{"n_kv_head": 7, "activation": "tanh_gelu", "norm": "layernorm", "parallel_block": false, "init": "uniform", "init_std_down": 0.00323, "beta2": 0.99, "lr_head": 0.0042, "decay_fraction": 0.726, "final_lr_fraction": 0.05, "seq_len": 256, "steps": 22107}
MLP neurons of a small language model. Each row is named by its layer, matrix (up: input weights) and neuron, and shows model dimensions 64-159. Each number is 128 + 24 x the weight over its row's rms, rounded and kept within 0 to 255. Numbers have three digits each.
A block is one neuron, or neurons of one layer that tend to fire together. After each block is what it responds to, as a language model described it from the Wikipedia text at the highest values.

L3.up56:148109123134149124110117095103129121082160142121182126143140139134104168131165118104162133115120160082097119126119119080140083111106109114119127126131134155132152105114158117139120118109130100124088131122136101067147140110113131132179123139154125116135137125113167165133190143123126103105
L3.up198:138121137148138109150124125115142131138163094091160207127124132132127146158137133129195124110146156173120126144117130110125086098113147118153170109081125113135147121156179118135121156097140122139143085172101088097125119133122093114149148143149110128152133165102165142139185128150118122128
L3.up288:133095092125115124090151140110132101086148161138157128112118117122147126198146121122126116112102098167081114098158118115140112107146116100129096109106152090144159100117136159121118138167129127137141117138088142114118124111179099132146148119121117150112113146116204147163155107136142092106
L3.up600:153099107128126175134136105075144135159189149125164094129133166110154179151142166120103139096077121093143114095157114123161104130115088106142157153139136090113130085140141155177136111089138146144112100132119130101137095139100101119149175126154129110140119146139175148085203124137117122105
L3.up613:112113101147165151178166104134117141118136153137120102093149126111150137143140150140123113125096098118140123085171116106166139155129107131116059095137138077090098160116169169119106120169104127145102074116144141122137135082133117142101139129104120137107110112135173190128136166122132071145
L3.up623:125144112126121131164184127136076152133146149134143116113129130172100138153147129094135131045109120126109117126134077139156095062165110118109152095136128146124159100106151145142121132130137129128141139139112154116104150141161131121146156131139109145124133129111147156176137153160120102178
L3.up748:124102111130124149110136152125157138103115141152132077130137156169165108122154142108115122104143085104147114087132111102108098088184119182121123118132144181174182137149093117129143137112113149131140101120122162124087085134117109136147203112085116127103106134117138135134152130080135147110
L3.up795:129108133092177128093129120168131119105174180138143103124122126132119131127154082121121152129122108121099097062120122116116118101092131092113159091137134138143097140131136143126133117132124119123101098142119087132071108128153102156125167133105111130140100147131177113081135117102105142149
Closing == or === markers that end Wikipedia section headings such as Early life, Career statistics and Reception; more weakly, a mid-word "c" piece, as in advanced or replaced.

L4.up581:136145154116099137119119137108140091154152190110139128131136125146114113187125128158144149104158055151098113118142133125154136098119147103142163136147128063122133155143097111104111078132126124119157141128135141085097144128149127149116200147062138100115138098093127110131124117124123146161
Short word-initial pieces that could be function words or prefixes of longer words, e.g. of(fshore), on(going), pro(duce), Car(dinal), plus plain to/of.

L4.up486:110094130137185170154093105101137147128189160096130110118160129166103128153144099123138175123158137090096148133142128113148127139126188141122077106151128081122133092117103059134140123094127125141122096132173112150146141139120150139118143076105130065115128108126150171127140159111089118098
The token at or At, either as a preposition (at the age, at Hafford) or a word-start piece (Atlanta, Attorney, Atlas); also mid-word p (Caps, High-power, preferred).

L2.up244:134130131168123131127154151132167119093152123113167159142121133205169150128126132120194101107098135106091142116142103135132093087132106128080157141098182083113102097128164127122125130096128116106134144124124149126179174080133149152117099144126108110135147147095117156157140132150114094139
L2.up306:126080136137128105096142138133160147109132109068149150102135153165124182135085148124105150133100149108112138128117126105166116122157122141125139127111154093089123096130138161125082107136076122149091106113150105117108109065113091149139122108093151119100154134135165190109158095114131116178
L2.up475:139089109116129130111114076135109100154116162122121133124122133174188170140130131111166142128144041123134112111117129115127131131190142111101149098153130100100130103148104129126166084153117136148119154122146103153124116115155132061136129107074147117125120150131137107147126134137114124111
L2.up529:119098161134134155124152138181152105106143118114172164159125122149118167118135124146121157133121164094153120131127123069154144108108136136141096126119135105140130136102170114119131140126108146128103114089160080091115107130154110130171152127088122060108119120136150199111180157126134126131
L2.up564:142096155153129068091173139148148051082090121136133107141140122112143153167131149113140158118127126164105113084123125135159138115165114114124124116146168134137151138129144181130147129120091163117104138089105137111140107114106137129135116136094115093112139155136116157121117105146140139131
L2.up574:133115152133110086098141142117148086091116145135136123114131126171127142141122150071159129131139142104157109129091129141115135098127139114091125106131130143097094116186161140111134087134093132132121108093119144130145164076154125152158117125109137144138120126137122182160107092138131097137
L2.up618:151122110110140118132141135173134121113142104110147152121129106147157150126143129085173150129154150106141131152096129113179119129085147117091116113147136110144095150119140140125139065110114094123090123133167124102140152087141121110161122111073150070115139123116113155104105071183107109150
L2.up626:122104172144191109103158160160127116100122129121133147140161131150122156140142164099157149108113142124147138094112107126173109145159111108125117126131143070134124111143156137120149105107115131127097142111174123152151117092100152147103107137071114081116109125107110141154203127173135100134
Auxiliary or modal verbs right before the main verb, such as did, do, may, would, plus word-starts spelled like them (do-cumentary, can-didate, may-or).

L3.up15:112148131103115136130167092119118127120161144113099120134148132132129121171156152143124096116140110177134121124139123137124119123153111109128160112109132123124123116142145112137108120144131097137151117141086115092159103069135129151146144167127113126159111104105118104181164102090144115102
L3.up43:120145112133127134180128129100090118116142138143118155141134138167098140122157081107144118126102092085123160069130115121120112132146155113102099115125138129112078121117185096133165088150097101121146086131154103115172192085144127143153158104147103119149131101102166157156103120088099120152
L3.up294:124119140157126142123102091091090155088135145114114072126141121143124120174151137096142138133151142169140109115138136123107093105126101118100126095168130141156141129140125120185149110125150172116138144141111116140128083083115137167074135113129148094092078104105112161140162148098119093164
L3.up466:131172117095125114110137133147142128079141131102155114083138133111136115171174125191147163090136114108080094122149102136139143138125155126127117093142155121109151117123131119168152131115113138092096065098143149146179153127163136140170112198106109111145125143090167137118166146112099134120
L3.up530:131113153127115131138102103113119138120162121099112103107131112148180098149143135139152141126144081165129093113182127143107130155142083126174111118125115148135128128149115165142158125117115149134090117105090122113148103098114140117095155159127154125114135119101104138128110165121115106132
L3.up762:116144151124139174116116143098089074124142182154166091090131133114163120147121129084141107103151108144119082121117118130093130129119138107103103144186134132160125144142145127188178136111126163137143178149123111151153103118140099134143147136141127114145123123086146101159119101121128079125
L3.up801:127120099152137119094149131091113110148127141104165150125136148116161181176132129106155134126099147145115156122174143113141082109130107067119155085103139125124091174169161125136150116095104127136103089162102147138131160062137124141138125150101084132128128139100139141185158146118104166143
L3.up871:132161166112116153149176137113110119073090138120130106144154144131154105126150130153135123124129107118118126047141125140113130081145101132143121106123133150141113159132128122145171113128115169122060114113105136124173150104117085156156120128128112118127065111145103141163125161110144162169
The word piece "con" (also "Con") opening a multi-token word, standing alone or mid-word, as in condemned, reconcile, Conakry; occasionally other word-start fragments such as In(telligence) and Ne(versea).

L2.up33:116141096119165122138139056132092101119091130129183108098126117127172118129123140124153148130174123164121067121133135104113111149105138138067093114145131131111065140152137149127110084149114179104062117114095136097114102118128105110158166121098128128143139078159179128102085124131128108150
L2.up58:145074108131124151102141045137139114089145176120158115111112132099133145146154140094126109136112099131118145094114138107176140137115131083108112105151139111127109150140123153148128125141136138153092118109112101063129153092164116129112190135122118145113151169139187155153134104134143129123
L2.up238:140127084131124155172125079140057109111131138110127093138129130105101121143147135152159145114148088119105134125126130136160094189099151127133122150160125123124118108155132106120133072139146199147075139084119165099108136151109137114132128112144164094085136141144123115097114115130129057134
L2.up703:126085100170120113146149093141151115155126118146101128118147117153122163174128173110087124123120141124098145113154132091196116147163083132091153116130144131100115166109176168149109096155095141130160086109121123105090116098102070129089172136104111110141142143158197179119140151115151155126
L2.up755:119094136147175179075124151150113128114140139174162084123135132198152125128136149080165131119131106122135106103141119134135130117116136149076159080135137107156149096142117172103161147071113171131112114086143137133183088130168136134142118124118095097106129133109127138185160126126145103098
L2.up768:130126092190160085102171153157150151094134141119149148079146143137146152150201200108156140049130135137128127098144054132142135119159120142095133145115155105140150138132154156155120147127122132117154125117144150123119154095127095108159134151127113133113128125118169135165151169139139113176
L2.up798:142148102124141147129165091145148137129137146169162110141154123161126164144106128125121101072128137106152082138135086126168096159089114151086144099134154151111137107136142155126103088134127199129095139078108128097146085106113115114112160150091133089117135140135168150138113165150111132149
L2.up879:119135074176145131123152112191166146125118115136152125082138122095145117116125133129139122120112107137117145110110119065157075105138097140094094132128142108079093147095156156145122132147111132140102110091132134151102155129111087073150172119128149133131104123136170171131125125163127091152
Periods ending a sentence or clause after a name or place, e.g. Island., Greece., Olympiacos., and dots before domain endings in website infobox URLs (.org, .com).

L2.up12:100113131151166137121185148148130137120096149125158100094172111143138135122193104146099124067129138150177152133110074121155110163114120106088103130155141150169122123129181116162137142151122110098131136122112126108100106121103123150113137140138095138138111127159179131172083111148130121125
L2.up150:132117138146151156073162094144142148081129152129137144130127151170129151111151147127139156110104097186149132117139125056147128144127114046094146126136139150167102113124128138109166138133103134128119122141088129112160116147202116088120160172104118138191105138104184158173134113121126137103
L2.up153:115147128116157145145169136176101111095124135131163114129133164135156116130151129112127133103134121136107116096165101051145084165089132160104114125143147157154126126127117130138156123133095158117117138107090146115156086156126152155167128147137121137154116154134169146122131131139123136111
L2.up243:154140076110132155115114130118152123131131175144144085094127133118154137115138131127160142111087100131129076109132116073123064166143148131090116135200161128151134136148149135178152129168113150121113107083135148120128118157112095091170153107162127138145113127145171138095101171117098160101
L2.up290:131108112094158139111122149137112102103105189135148088114141153139139132126127139111085128120117115139127141134110111101174104142145118099094088116157116138153177144133158126158191158134100141146133128101124140097180116129126101136154130120141096152206099139136178087160095131164126123106
L2.up342:141080085130164159109104154143121124125124173120147094115132120129142155124145121135199139112129131145156117145145111128148079159132135148133124137155130146152116102132130116157162147113129186135109121105153122128146137112120122156179140093117100149193107157163177146127126162134109134099
L2.up428:138125121145135160148107146130090119121116153155150108151141124130131164122132125130113098106102121137163107122149116117159137140094141152088160115154124163120130127147134093135158094154082173134044122119145151081144120159109108142169124120137164120141108127130177128115134126117142115114
L2.up572:145124133144130149139178103162090147077121152124175171143151117202131149120143149128117136089087136163112124143132087079197102143135115144089127134142147137145150135103111129144162112190123160121124131109119126086157110122115127114158148138134136128145099140122169135127159150151116099147
Final word-piece that completes a long, rare, multi-token word such as foreign place names, taxon names, URLs or coordinates: Bucureș-ti, Diamantinasaur-us, °E.

L2.up117:101158100130128149153116143131109138069153125146154100111118125145138164128136121147166107132105120119100110072147127125140105083116134137144144120135134163126083139125148177153089116132142128140132079124096106122147109129142101167164154126132115138131087140113161194121140148116122125100
L2.up135:132148075163110148162149123110136137139160148103185126138131145173159141130154146123139111081109119097141134121139092115168107119122137164114131148086144097119159087135183145124116137106135133114124103143153165120149175120126140127114137134118130102091122158133175128136160136121138091138
L2.up209:145131118139122104177116058136151137125156140095121115153149158123155130141154117079145124131132113141158135070153115134159123143160087096083116120134137138166106126130139128128136131120126129129131140123112155090110108127119119126107162141161111120180048152111171138138146125133120102104
L2.up233:126117099146130132132154091122185156096126137099153135132135123145172167134143169104154131097093128114145096145114106130176089146120104140118129146096164156091148077113144170129134120104129116134155133119103171102158131123131122081136141169140100125112099151104156115132170138120094118122
L2.up372:122070080179125141159119139156124164116109149086121121118139137118138115148128109127141102121132130119141139097157118099172150129094118133126038110117163085142164118113131149144107162119141100128166138124159084129116147139118138109130138135143164118085093125140174150112136113164120074053
L2.up422:130128099107144130147104092110182138105145135129155110131163134157142129125178141101124133124148125152120092110128105116153138110105090153153106130150126124171146095132144118123118120101147098137121150127163159081097118111109126175110145103144087123150106154101168102107154112132125134086
L2.up747:124103146169128134135107093109165109062181126116124084128148127174171155134137142155119111122110113148103118098130116146126123120119136177143142154101134123090102114114145132114111127114126128123114135122113138105090089142123099154124171098162152098101133127115107125113165110113130079121
L2.up892:122079095173128140149065118126149125115127159100146082120142140141152148139157117115164133139142141114105128087143143092167091124099163111135092131100134155139128095137121133132122140104128107149136124115140138117082126147129125146152147106156120112122107140140174127138145054115132133094
Closing == or === equals-sign markup that ends a wiki section heading, e.g. ==Demographics==, ===Plot===, == Players ==.

L3.up152:122151127142126105092150121139113119083122148134127105130170162112112114143162148102102172088099119151134094094108099087117148138157094094123098124141151159171155152083173116127178128138093116127120132115177167131147145127136139127125102109146119123125079111131190135122123139103118121124
L3.up226:117150086137096099127175108176113132149107149144130134123141159114188137097139118102097118121119106119123126111094132079162136142136123122111136122165131128139131132113141106149117126182127163148084149120113149128133112151145050072144144109106109129155131108135164154114136157154121189143
L3.up412:128093123128102116164131122104108116124099128132164141118187172081133117136122128151102143129092149126138113080189138106154080107145144122105114091161180157155155138129106096128174151123084118142129083119131159149116134123101097135138124114146123130165123152127151165100140120134103151113
L3.up664:135136085168156136143160129130121102099124148088128137071162148116117115181165137151133146086114141150138080142124096122180113152157164129158106099153165099120148134109163109156166130119076114142132110108141115079106107129135091139130108146139190102152129108133184134099140151116125152104
L3.up741:126115088120133156139116127104154113126114176152137100105176167169127143135185137127135129081094126081167116081126122113134082100148154159099070127149135135148126097132089090140177117138090132130123141125162146118143158177113126099190121111147114126114116141146149129105149150104106165087
L3.up791:129111095135130130128116137132146130124126158130114116130183152148115157113219140154103116126073149152173138113092134093150140153130116176160099138129109112124109105116102073157170136174066150133120121089165153068146114137117100099158136147155156115143120131142164113096150157125136145102
L3.up849:122109151109141142117137109139145120139098176121114123113171165106107138115159117096126171140123111122139095096154143078129104131142100133122127156110133151146092138105104095133171134179088119113102100100126172141141135157146100094148114138136100151175120122130173104093122150115122182116
L3.up860:106100101131146124114111068111145133072125165111139129136145177128139138126139111093126148152094133120136133103131140059118107144160061095125112130119135112154105132119124134119147141148109108129091122117095137113123123137108119104113130125145106133161083113133164119107136079118111147124
Fires on the last fragment of a word or number split into pieces, such as closing digits of coordinates, IDs, ISBNs and year ranges (1992–19'94'), or final syllables of foreign names (Pallasma'a', Phibunsongkhra'm').

L2.up75:129102098123126179122118113127100117144136144099086118137136128102109122149128140105111148123120105149067118119194123131158118111140132086128150132144128102098168126150127122127149114108118135113085108123135089135116136122135114141135178187141105134159101147125134121122130158129114145153
L2.up116:144113138119145151104108133127097121130133138141127137121130123142126149134101120104089153140118133092109134140195137132124125122120139120137160076144129125103084109155160112119144106097110150116076082111126107144135098093174114193160147140086081124120142121107122195123091150109086119173
L2.up125:138126123099161147124095146161157130090143152116109085093130140115160154148106135119119124121136100162082144126193119121157129132115123140157170092103146144149168112144109124154095157116127163138155080127133114125126097129144140155105154123083151141155129145111141154117182133117107133114
L2.up196:142124110113143143116128118124140131134189160081129157100124138107133163163128132116145218120140137102079103122160129098124128138088118093145109110139112105138162170152082111150151090117161129127130110144145098132134138080123124147114138147110131135123115162052134166130144138118083109179
L2.up318:122120109139124171136116082114149180088150114113101100133137128151148119145125119131120153110149073125087123119115121134131145143118154173151123075115123139132143082113103106123154124112124156141095109084117141122113161130159171143124155152108157135122128182119137179134137194136121123118
L2.up478:125107090123153141124148146150112157105129154134126161090139120149142158162143154130121148122117114115107130149178137120128127115135119092103151079124149089151159125146131112193107126115117135144146095140118082131167133086137084136118131119091126112100114120071106156155131154114116098163
L2.up729:132132149107137145141115118102122147107145146105105115087139128127145126154129131165107129136129112143123127138167132114145119114143072179123112129150136127132153064152138141139126108143091160124138089152095121149119083139122112146103114156113173121139113108106101128099163119104119136163
L2.up793:148121125147150173175134109179074172127128096098094171149133136106126130139149128144167138133126149145130147087156126118104146144111061131164133103096128108135128119152151151155136109070096137106129108151163137123140123093111110152105171147119122134093119147087118139102146097125115078099
The preposition at starting a place, event or time phrase (at the 2011 World Series, at age 15), and word-initial pieces con, pro, Pla (conditions, contributions).

L4.up874:117097134118120070120079123132129068155112128126171099115155143169115128168155105118119152137139084124174129084087135140089143120158121125144093132102129156132129112192131123114159116127172130135116157090117143116095120152110138123121143107160138136127130107120079162167100156117126147145
Compass words (east, west, north) in location text, e.g. to the west, eastern reaches; also mid-word pieces (c-or-pus, tri-al) and nouns (day, round).

L3.up166:110152151140103107127090157139121130160129118135165116077144149137136134166174115141121126117128104148116136113085122107107117123169105115145157153132127097118145142149144113169147130125098143139131097096107149134107141092135119098135140141118106140128090135137145094103141100148134134158
L3.up186:126162126182121134099146092158104131158136122131125159124153146126093134154166153105166159113089103172138149117130121106134107112113114140127115157130143168127108090175148146155126085157104138147125089098153152088159164133151119126124128169081070137113104128117143128119130074137124122134
L3.up221:137116121126166159129094162108114120124105140158124076151141142148122125119107127094101147120137070133148088106127119148114119085196161118097171127149140171118113181142117164151162115130118121130149127088113158124135086142134119130155148115126107128103093091075092154163122121147116102106
L3.up231:129092161177117096105100119151095070144108131134147088145167162142091143148146109072149128122150124112180096101154113117114124127170107112145097133124103143155129144137102119144182129104116150125140131112102132121109095160100101108139131131129153130124137120128131145160146120128141113107
L3.up289:104099142114109078108113137166135109112123122083090119153131130099132185129127143098121150136117145139161114118180128119154134121116110090187100148154144143129091161126128128138113114166141114118142095126162111126160160117142152153126120131071110136098112044133093127092154107119077135129
L3.up356:132123145135142101119100113111129143124120145146130100140161142168160154148147138101150132131132112148126127070110134124102109077129122119088151120138136143079082131161109142173129104149129142114114142104126160128155141113147144097129124120114127120120128114120090114133108116143124124108
L3.up622:120126145182085133123087105059085136167127135155131098136146149175137146126126117117117132125126128121190111098134128131103091144167120078142093129152140141121121079171156170159118097142119106130135109114089152138138168148133123102117146121134110118067104089123104122140124086134123096099
L3.up721:128103129147112124132151141104142120108134136113090124148171160151133130125183158122127128132070114138168132116155126112155123126180105123133090121102141109126157123116125116128161091190043082124145134112168143118134130137111138133118107112109128128122100110118131133153140089128128115134
Compass words north, south, east, west, often as word starts (eastern, east-west, North Carolina) and "least"; weaker on pieces like day, night, ju, und.

L2.up9:142082118136115149096132144100098101133127142127124097102138121195120140132119125096089149137145102139147122102155125146097140096148150124157096110129128129134127092180111091072124131103133099155119102136117157122134116149184126174142146132154107145158120127111102109150125073098133132139
L2.up328:132086144119142174120114110092169089127151128093109203162133138151084123135134141115099154120089116105112129125156122121155113115149127122113116152125128137117165120162122130113172101103083089097143150122116101101129141146151125149138202134136098132130154133083122108131134090149092104140
L2.up419:122107164129104139104144110105077090090146121144139109121149140203073143146117101139127126131169117130156141111112119136110141103167148107167128072127132135122117110136123143098156107122107123121140101123118151098167109105150130152135125174139144098100095115116107111185153116143155118105
L2.up608:140099144121104166122095117101118122135161196092106155112149117165139135154102102183096143117122113142116147128128126132119141119171131133171165099146114171094162067128129087107168070159128143134087162085129143131109082144162129164118142138161108122123113133125114099126151150116117105125
L2.up614:128121111167103099089125106134114122145109132127113122127136136141150124129117112106080121124129097099163136118114134147164140100171153134118101129138156144082153118123137117103111121123131137130114112077114104104105109163177142097138181116127150091091127070165104129148135126190140108096
L2.up753:132129136125120117104132101126154095103140134126127124125128119152162156123116114079129140124126125136099129132191133115133130083180166097081134127133158129108154126126168120092118113090114105144148106145110150115133162127173063132103152109133124131180133125154143094132157140102126134111
L2.up756:120129144106158171143091147123123117159174174118108121130123129178160172148139108105144142115130098124114127148136132138153145091122167164146149096141134157103135110158155144124173110095123144146114064130159101170179103135135102160155129104127104122100129122111109135141149121117094122091
L2.up807:125094092138102137098135098113153127131163147167128139101161128161105125182139099152123165124136089122131117112096123117156138142133118149125090108183152097134179062134129124127134114140115166129116125091102150104080095189174151126138119150135151078120101121133143140149144092142130142095
Mainly the preposition "on" after a noun or verb (points on, based on, raid on, dependent on); also "which" after commas and word-initial "com"/"pro".

L4.up234:118103162135137142104149129148149124102117135099151175098125141164093127161125080058122165123085141135146127138107128138181130139119134106098096085160166102175120088110186109110151117136116126143119122120115117120114116151152144135150086158092101098113147129157151153081151098164110102133
Modal and auxiliary words right after a subject noun phrase that introduce a bare verb: could, would, will, can, did, not, infinitive to (could be, fails to describe); also directional to.

L4.up572:097136090140113154091147113140158115130121102127140141134118139154137151134160112119162144137113142064093121138114116096142123120128161162133132105146161157141099140138108175128153132167116185128068094066116105107132069147182091082230150146174129138119127109163129129144129134139135162102
Mid-word pieces and endings inside rare, technical or foreign words, such as "hi" in Yoshihiro or "ta" in oxidoreductase, plus genus-abbreviation periods ("M. maccullochi") and LaTeX dollar signs.

L2.up369:115094116111166142153106090092065092155148129108151145110126121162132143137125069150160121099146116107110127131128106131139073177093159104097124119159145148088180135165129126126182079114133099123061161102111090127122091157154134110163134126149162101104125109160130113101121129155118113125
L2.up388:137118167132135078100145102121098143085124145100148114120154125131162122133152146131140148122130113153157101089133125113135112097184128139144127126149162121114158125121157141130145113152122150123093113100123140095163115102145116144172116133090161105133081102100087141148147107107139112126
L2.up412:116117126113139116118166102108068118125149127149150134103148103146146145135099129158109129107070096143137107112131111112152123171143151126119184132154147148111130124161131177120135059155088122128105126107147168125134087101138121153123132140122134112111123100109097084088130106149138125135
L2.up503:116123116113106126153135137138146125167144152129146108121195121126117159132111150139124127094124108150108140138114097127153130166107128138129172140123137139067148093146099084129164092120114146119084122079107156112106126134110155105120117144187129104137132125105105080124157148139134166165
L2.up504:140136162122151137171144089096124109140147115141140105121155144125098134129120155094158103105103131146142131120120109124134111161114110112074181185160115128124149139175138146123139099148109162132113111118132147112142063123118098185112126133147165124112139125098067167124126108147129091166
L2.up541:126119115113147136153115125142145076153142119083106133106136127114104123137109161069103141121138127144079104140112125107161069171106144118090153152130122175117131134187098100126137076139122145136130112115139154120110092084144128148125136152090127120099140106133102120100105122152142102150
L2.up573:125135149128122100095150140151171076142126144195139139136137143110148145133127118099112119130085143113129112101097130109135106106146152149108101127125124188133128156163116112126142134163115096147113116066105161111160120135149080128160120112061099108115101117154094119151118096167118117116
L2.up864:123095157194120100118120139122140110143110108151139132115146133127088147141138144102120114131112116112184132126116117131112146092152090088122105137143119124119107133145132181189136127142114137146157128087087148095143117104142136155138123127119118140127042074107098120178158124150137085113
Mainly compass words in geographic text, such as east, south-east and north slopes, plus bullet or field-name tokens after "- " in infobox lists (• Total, Website, Memory).

L3.up153:118135139122066112107093121127131061101107124111150118163138132170134094132172098128134127132145104122076120088106131129118120107133134143164090130111130115090108111125133107104158128139136165122061126084120120097150157140139148114198117149140116143180132122145129111133097120144137142118
L3.up190:146114174198105116097172131106108103102143143124153115107141140136139169119111132123128123123122096118187121117139117123112138101186147126121156120167140097124121127113139141131119131132097177146122127133104134139145096134178127129140103148125165111122079072128110149161190127134136124095
L3.up199:135106176122117116146101114118106082134156121143115143130140140143119147151124163127140150121139106143175123125136124153136120131129164100140152129164126154127158147185120092127185109132095115144132120081103105133126107154144105126100128104118136060133124094141084121126152126101128122134
L3.up545:142139146130123195128128134102088118150138189142104100140124117169146134141108157137107163125120087128145120107120123136152108133176092142100148094138141099133133063163143106120160098131101186134118160128138108169148104128131099175114110097113137066049161113138115130115093129106113144150
L3.up608:128108125118129120153145133092121110134142166101113111163144119152178167143138119119112121118130133130158114142173124121134130114106120126100126137136135149124137129155139118133119078145124147110127101136140110082197100148112097150143159136144105142139113076109106083099132139111115156147
L3.up653:128108140114137117108139164098118094105158119096173110132141148152115166190159109091090158124126115145125137084135114132105114102113098108125149135158109137151166162168142134120122086130128127143132096110146155118108132089129134167093105127134109156160135151101151139161185143091139133141
L3.up809:129148172136099099103103098131075130136176122140144133144151121126114151172158148131134134116134111163138107128140124131128127121118116138115133097131121132148139123140113126119142104137158137122100094110124100122163096126151158138161121161136106071080061038135087117118164144106130125118
L3.up863:112141109114103144124118129090113095146128160144148112087137148167117141136114117127177110105098122119136145122125122118128103124116161106100140079177160114113115092187148118116177065155105158127074136119154154107103102111139102133152133121139142057120111085112113128126120120133085143152
Mixes three groups: mi in infobox units (sq mi, cu mi); compass words starting places (southwestern, North Carolina); and one/out before "of".

L3.up45:118109099198122125119124134133131127112104166119109139144133125145134112158154090167141120129113128137123090108187127112115107095143135123113120136120149058140133103103118156134113141186121107123150118148136138134134097095125059132110146134081126134139116131114165134134104141115127119141
L3.up196:139129102138122173126156131189124155100131117124166175113127113182162156122132160158089111084098142107119112125108113115131101074138110160134134102108153097105147103132143128134076114139118170151117105129171121120167157087113086132151158129107125132079143119163120100101146143141128113192
L3.up537:110121110109129125108185128120128092099136140136167117160126139106202115151156118117165123114156112126136120095150113136157114117153158115149103049134146126129148149160119141126116158114110104135126104135120093129149141088128131122143115111076132126160131135134099105152098105166153136151
L3.up589:120093141169114162111159145166086123154141154129147098121120133099170142158137139119102118113122098109121129112135121125156092148145161137099135101145155099140095092135158168139119138132117190120137111151140112161168115144118098133153169150113114149108130122129183154153141163140131133096
L3.up644:128114101158121216147102119134107139115122126108145135132129128164145142152147117106141106117136168108127148089159125133135087106076054133084121131095122093107123113109147140131119130130143117117134143136145129115125207128143127142119148131113149122085094120130146165121165132136098087169
L3.up766:140104068116172138097146129174148138114141197129163113133137135106138092159146122138107132127051123103153106105160136101111140128142150118129093123125132126132156119146169131115139150151109142130070122123124109159121103102138135074136142145107131143097130146145147106179100136118147086131
L3.up776:124131130123115163145154139185139137114122131135159106116143134090133115103120166093109122142089117131123125108166136095148111120137113124119080129120141159149125146140121165132131143092145132137145129137128101146155090121116118129146162110157131141091109127114159122153145088162133090122
L3.up782:126090153128136156133160161118093130071126110118159104158146125139158139122181205134147106115140148126150121117165127133130107102132101152129133125126127133153151084124136122113096142115116189113134126106137108092145080128124128144100122164122111126136098103125148123108145160099127101103
Tokens that end a sentence, mainly periods and strongest on closing quotes after quoted review remarks that end a paragraph (e.g. ." then a new line); also the word piece "met" (met, metal, metres).

L4.up412:127077095128087130107155121117121119128162154146141150094120133112154119169120119159125116124067107125129148072184124097168102119150095126114103084140147112125142133110169153104123144136136119129143103121122141112090112130139143140140150118103128151115113110145164149171132140138141120134
Sentence-ending periods (sometimes ")." or a line break after a heading) closing factual Wikipedia sentences, often at paragraph ends, e.g. "awarded to the champion of the NHL." or "about 20 m²."

L4.up239:129129126201104145149111117160122126122104165098103095105148134117180129127119142103145109121170124095109112137141124064149129159177119134109125136103138136160139121119173141123116134213129090129133142116154119110086094101132117132142148159122140107146102138084170122109139078122113096133
Final token that closes a word or phrase: closing == of section headings (Early years==), plural -s (others, experts), closing quotes of titles.